config = dict(
    num_hidden_layers=8,
    vocab_size=16384,
    norm_eps=1e-06,
    bias='none',
    init_std_qkv=0.0223,
    warmup_steps=200,
    dataset='wikipedia_en',
)
MLP neurons of a small language model. Each row is named by its layer, matrix (down: output weights) and neuron, and shows model dimensions 170-297. Each number is 128 + 32 x the weight over its row's rms, rounded and kept within 0 to 255.
After each neuron's rows is what it responds to, as a language model described it from the Wikipedia text at the highest values.

L4.down743 [ 99  91 104 129 148 150 152 101 165 172 153 105 172 114 175 134 135 134 143 154 152 130  72 142 116 119  90  56 118 142 164 149 119 102 114 103 129 157 131 155 154  97 117 133 158 135 111 211 182 119 132  81 121 133 168 162 165 119  99  94  55 199 129 127 162  78 110 129  99 135 164 176 155  66 120 149 151 177 158 126  77 100 163 151  66 119 136 159 116 134  72  85 141 127 133 109 120 117 124 147 144 112 135 113 111 106 120 173 121 121 102  99  96 134  99 124 154 121 148 174 131 145 126 160 129 159 120 100]
Responds to: Ranges, tables, heading fragments

L2.down98 [147  92 179 153 147 142  94 110 134 171 145 193  98 133 127 115 118 125 171 128 178 169 109 160  95 165 102 141 177 143 158 101 124 131 216 109 144 109  84 137 137 105 163  97 221 101 109  70 156  98  71  63 117 173  59 122 124 137 126  68 136 116 159 176 141 165 117 153  87  27 100  80 154 161 106  93  95 145 134 113 137 155  78 165 163 114 108 173 189 187 178 128 164 101 195 180 110  85 160 169 112 109 120 134  92 107 130 165 111 104  58 150 142 145 154  81 189  80 149 127 159 138  96 170 139 185 105 120]
Responds to: Sports tables and results

L2.down105 [153 133 100 140 145 162 110 135  83 129 139 192 146 132 130 138  80 165 103  47 143  67 152  79 145 141 150 121 139 152  67 121 101 119 129 147 121 172 154 100 110 125  98 127 116 165  99 172  75 176 116  58 104 129 155 137 138 135 156 143 133 162 133 129 104 119 162  95 174 113 136 137  79 195 140 104 131 130 111  77 118 117 114 140 196 148 111 160  91 117 160 161 102 139 103 120 109 142 154 118  89 137 158 127 131  94 134 139 144 124 181 127 142 127  80 162 103  93 145 101 115 112 155  89  99  79 116 156]
Responds to: Pre-verb modals and to

L2.down713 [161  94 141 126 148 107 152 131  64 108 139  97 124  97 108 168 123 113 189 110  74 153  91 197 109 124 110 130  98 164 185 107 139  58 172 156 119 167 114 108 121  79 130 109 145 151 173 147 148 195 144  74 119 189 197 146  60  67 114 130 134 140 152 132 117 133  85 167 127 119 112  82 180 131 160 130 149 144  88 116 119 161 184 127 111  75 114 198 111 136  87 107 132 113 174  80 139 117 155 129 137 172 182 134 131 119 168 102 124 150  82 115 120 141 117 101 147 106 143 156  66 180 158  89 174 105  96 136]
Responds to: Word-initial stem fragments

L5.down1481 [119 122 107 116 148 184 127 160  95 167 100 145 136 128  63 118 152 163  77  85 113 120 165 171 150  58  87 134 134 170 110 169  85 172 129 123 130  67  63 168 146 170 139 105 129 132 185 160 154 143 127 166 130 108 135 110  79  76 116 135 151 157  83 145  76 138 142 120 167 135 107 158 110 106 148  95  96 162 104 130  88 151 175 142 107 101 143 123 136 185 196 138  94 177 152  66 140 122 108 159 129  89  92 135 133 103 126 137 138 139 145 203  98 135  83 112  97 130 166 139 163 116 159 137 100 110 159 125]
Responds to: Mid-word fragments after articles

L4.down471 [126 168 102 163 140 105 154 163  93 127 133 158 118 121  96 171 114 162  98 121 141  53 115  85 156 128 102 103 123 133 103  93 100 117 119 132  81 199 159  85 124  92 143 148  97 144  86 198  96 164 165  98 172 165 176 143 123 167 128 170  96 160 139 157 138  83 181 126 135 140 126  99 162 151  72 124 119 114 131  63  87 129 102 124 176 174  81 149 123 125 105 205  64 118 115 127  66 139 117 110  96 164 166  84  79  86 177 156  84 160 138 129 183 133 101 179 107 128 160 114  90 151 152  82 102 101  85 130]
Responds to: Bare-infinitive predictors

L4.down297 [115  68 129 159 106 135 150  98 170 163  99 168 111 151 121 133 148 160 110 104 138 136 194 167 117  99 141 140 151 157 118 142 101 114 103 113 135  91 160 181 149  96 110 101  32 145  87  97 165 147 149 138 142 167 116 165 111 114 188 175 129 153 133 119 152 110 161 149  45 146 110 139  98 145 146 140  68  78 109 156 139 126 150 134 120 122 202 104  95 115 143 122 117 167 155 130 145 180 180 156 140 107 113 118 103 169 100 138 104 118 226 119 164  97 115  79 121 110 118 117  97  65 105 103 164 178 205 157]
Responds to: Mid-word fragments

L5.down698 [104 114 138 147 121 128  56 116 156 152 169 120 193 110  59 178 105 172 191 157 161 137 111 166 127 181 168 189 159 121 168 134 142  72 136 146  87  56 131 105 195 106 125 178  88 121  92 133  54 130 107 119 124 136 142 134 118  91 118 162 132 199 161 112 120 141  99 124 106  40 186 125 184 121 160 169 112 184 104 167 148 152 166 101 109  78 152 166 147 177  86 148 154 136 155  78 148 141 132  47 168 141 170 174  87 141  64  76 149 134 158 138 157 157 154 117 162 110 186 134 144  79 143 156  32  99 201  71]
Responds to: Sports results and statistics

L4.down454 [153 125 207  91 131 129 122  97 130  92 120 150 173  89  89 107 133 153 172 151 161 124 153 124 108 104  90  60  94 102 113 146 129 137 128  68 124 154 101  42 121 131 150 181 152 168 175 146 202  82 161 148 178  79 134 113 113 161  98 116 137  78 129  94  92 101 147 179 125 145 143 106 108 130 200  96 128 127 134 191 139 147 159  82 113  93 107 180  89 150  79 174 110 148 116  71 162 170 121 153 158 139 148 158 104 153 108 116 128 185 120 117  84 160 182 150 130  95 140 156 165 101 122 113 159 168 103  99]
Responds to: Date/place connector tokens

L5.down1194 [121 100 171 136 133  89 157 105 152 109 118 116  79 153 160 145 107 110 176 142 128 162 129 120  85 150 150 126  95  95 171 127  83 156 148 172 223 118 144 118 156 153  95 114 105 199  37 151  90 149  39 117 156  88 173 193 161  83 146  98  85 189 122 122 189 119 168 111 142 115 178 123 105 119 102 127 106 129 124 123 199 117 120  61  85 140 116 145  75  80 131 146 167 179 144 146 148  87 107 146 178 176 179 133 116 114 135  61 105 130 123 214 131 164 143  98 183 175 137 127 147 155 110 142 136 100 136 180]
Responds to: Mid-word completion fragments

L5.down1137 [123 161 127 136 124 111 203  73 114 143  73 164 170 152 119  90 146 217 125 202 112 128 139 104 141 116 161 146 135  86 150 169 118 137  63 121  94 121 143 173 182 131 170 129  36 172 140 153 161  84 102 120 124 182  87 147 106  69  52 162 111 164 118 175 133 178 120 152 171 140 152 160  90 108 129 166 111 173  88 148 115 118 159 135  99  69 163  86 117 124 131 127 142 170 121 160 145 115 146 174  99 147 100 139  96 149 141 121 155 146 126 131 116 155 120  86  93 176 151 140 177 162 114  99 158 160 123 121]
Responds to: Table cell separators after numbers

L2.down1291 [153 141  89  90  95  77 158 173 142 148 190 122 122 115 136 145 182  93  90 131 109 125  99 139  82  99 145 144 111 128 124 138 107 126 106 152  96 144 160  80 122 155 165 122 183 177 126 104 140  45 165 120 224 128 120 102 130 140 117  91  92 129 119 156 177 189 109 153 151 122  93 137 100 160 112 159 123  88 134 106  92  66 106 164 108 157 135 133  94 127 114 129 149 154 121  60  98 171 150 112 102 115 152 125 116 139 151 119  66 124 180 127 158 153 158 154 124 179 168 113 113 156 179 131  95 174 117  95]
Responds to: Structured-text fragments, diffuse

L5.down682 [109 112 105 184 146 141 131 187  98 138  72 105 158  91 102 132 124 143 183  58 138 132 144 151  91 111 125 139 133  62 204 113 103 151  76 158 180 136 118 107 172 101 137 147 124 118 123 153 114 154 100 119 117 121  99 100 147 114 144  90 149 116 135 120 121 114 112 140  57 123 131  90 139  68 125 132 173 200 138  66 161 147  91 152 128 121 119 122 127 129 144 153 115 152 109 203 149 121 123 124  94 119  62 152 124 131 140 140 144 166  80 127 117  84 100 157 142  92 183 125 118 134 178 154 135 166  36 147]
Responds to: Year digit after dates

L2.down93 [186 111 112 120  92 140 161 108 138 171 121 130 123 106 147 131 126 149 145 159 169 122  99 153 155 104  98 159 138 163  78 132 174 123 114 167 103 101 147 132 136  56 108  83 136 185  83 128  88 140 134 169 100 102  98 130  73 125  69 126  83 122 113 131  95 125  84  79 171 143 121 157 143 100 137 113 105 131 160 156 145 149 149  87 119 159 145 140 137 103  97 166 118  99 164 136 161 123  85 109 168  85 180  96  83 133 158 122  39 173 138 117  94 170 138 126  57 166 132 144 162  89 175  88 133 144 147 100]
Responds to: Sports competition stage terms

L5.down1032 [135 136 146 143  76 126 143 143 119 124  97  95 163 129 197 122  99 181 172  86 137 111  75 118  92 100  94 161 143 119 128  46 130 145 116 161 105 103  75 137 124 130 126 107 125 119 116 124 149 183 136 102 160 158 156  94 186 100 137 111 138 110 129 115 138 100 177 172  93  83 143 100 135  91 122  80 126 185 103  41 158 119 149 154 149 159 106 118  81 151 169 148 138 110 157 159 139 145  98 138 194 149 186 138  64 117 163 179 120 108 106 161 143 160  93 133 186  84 136 136 160 132 138  77 109  73  64 114]
Responds to: Relational prepositions to/for

L4.down129 [151 124 149  82  86 171  82 163 105 135 131  74  45  85 157 113  87 100 143 109 160 139 111 117  99  97 128 202  81  93 154 141 121  95  65 148  82  94 166 146  85 105 132  95 107 143 153 129 142 173  76 135  92 134 113 125 146 128 155  40 132 122 136 135 123 167 127 112  63 133 102 147 119 113 124 146  76 100 170 134 136 174 146 187 150 128 124 132 143 152 177 118  97 190  67 103 148  96  96 151 160 136 133  93 112 131 215 119 173  83 107 150 110 120 179 157 124 132 166 140 118 144 112 134  55 170 163 127]
Responds to: Mid-clause words in descriptions

L2.down1359 [ 62  81 113 133 101  74 107 127 137  65 102 202 193  99 172 147 194  96 138 212  69  90 112 121 127 155 187 155 158 165  94 149 120 121 121 103 140 136  51 159 123 134 147 179  98 154  99 154 119 146 100 107 120 152 147 154 138 130 158 114  66 148 126 127 122 128 167 144 151 102 117 138  83  94  58 183 128 134 103 107  79 206 139  98 132  99 112  88  95 181  83 142  99 136  88 100 119  95 142 106 141 142 151 113 127 173 149 156 144 107 144 171 151 119 121 119  63 142 123 106  76 139 161 102  70 143 185  70]
Responds to: Word-start fragments, especially f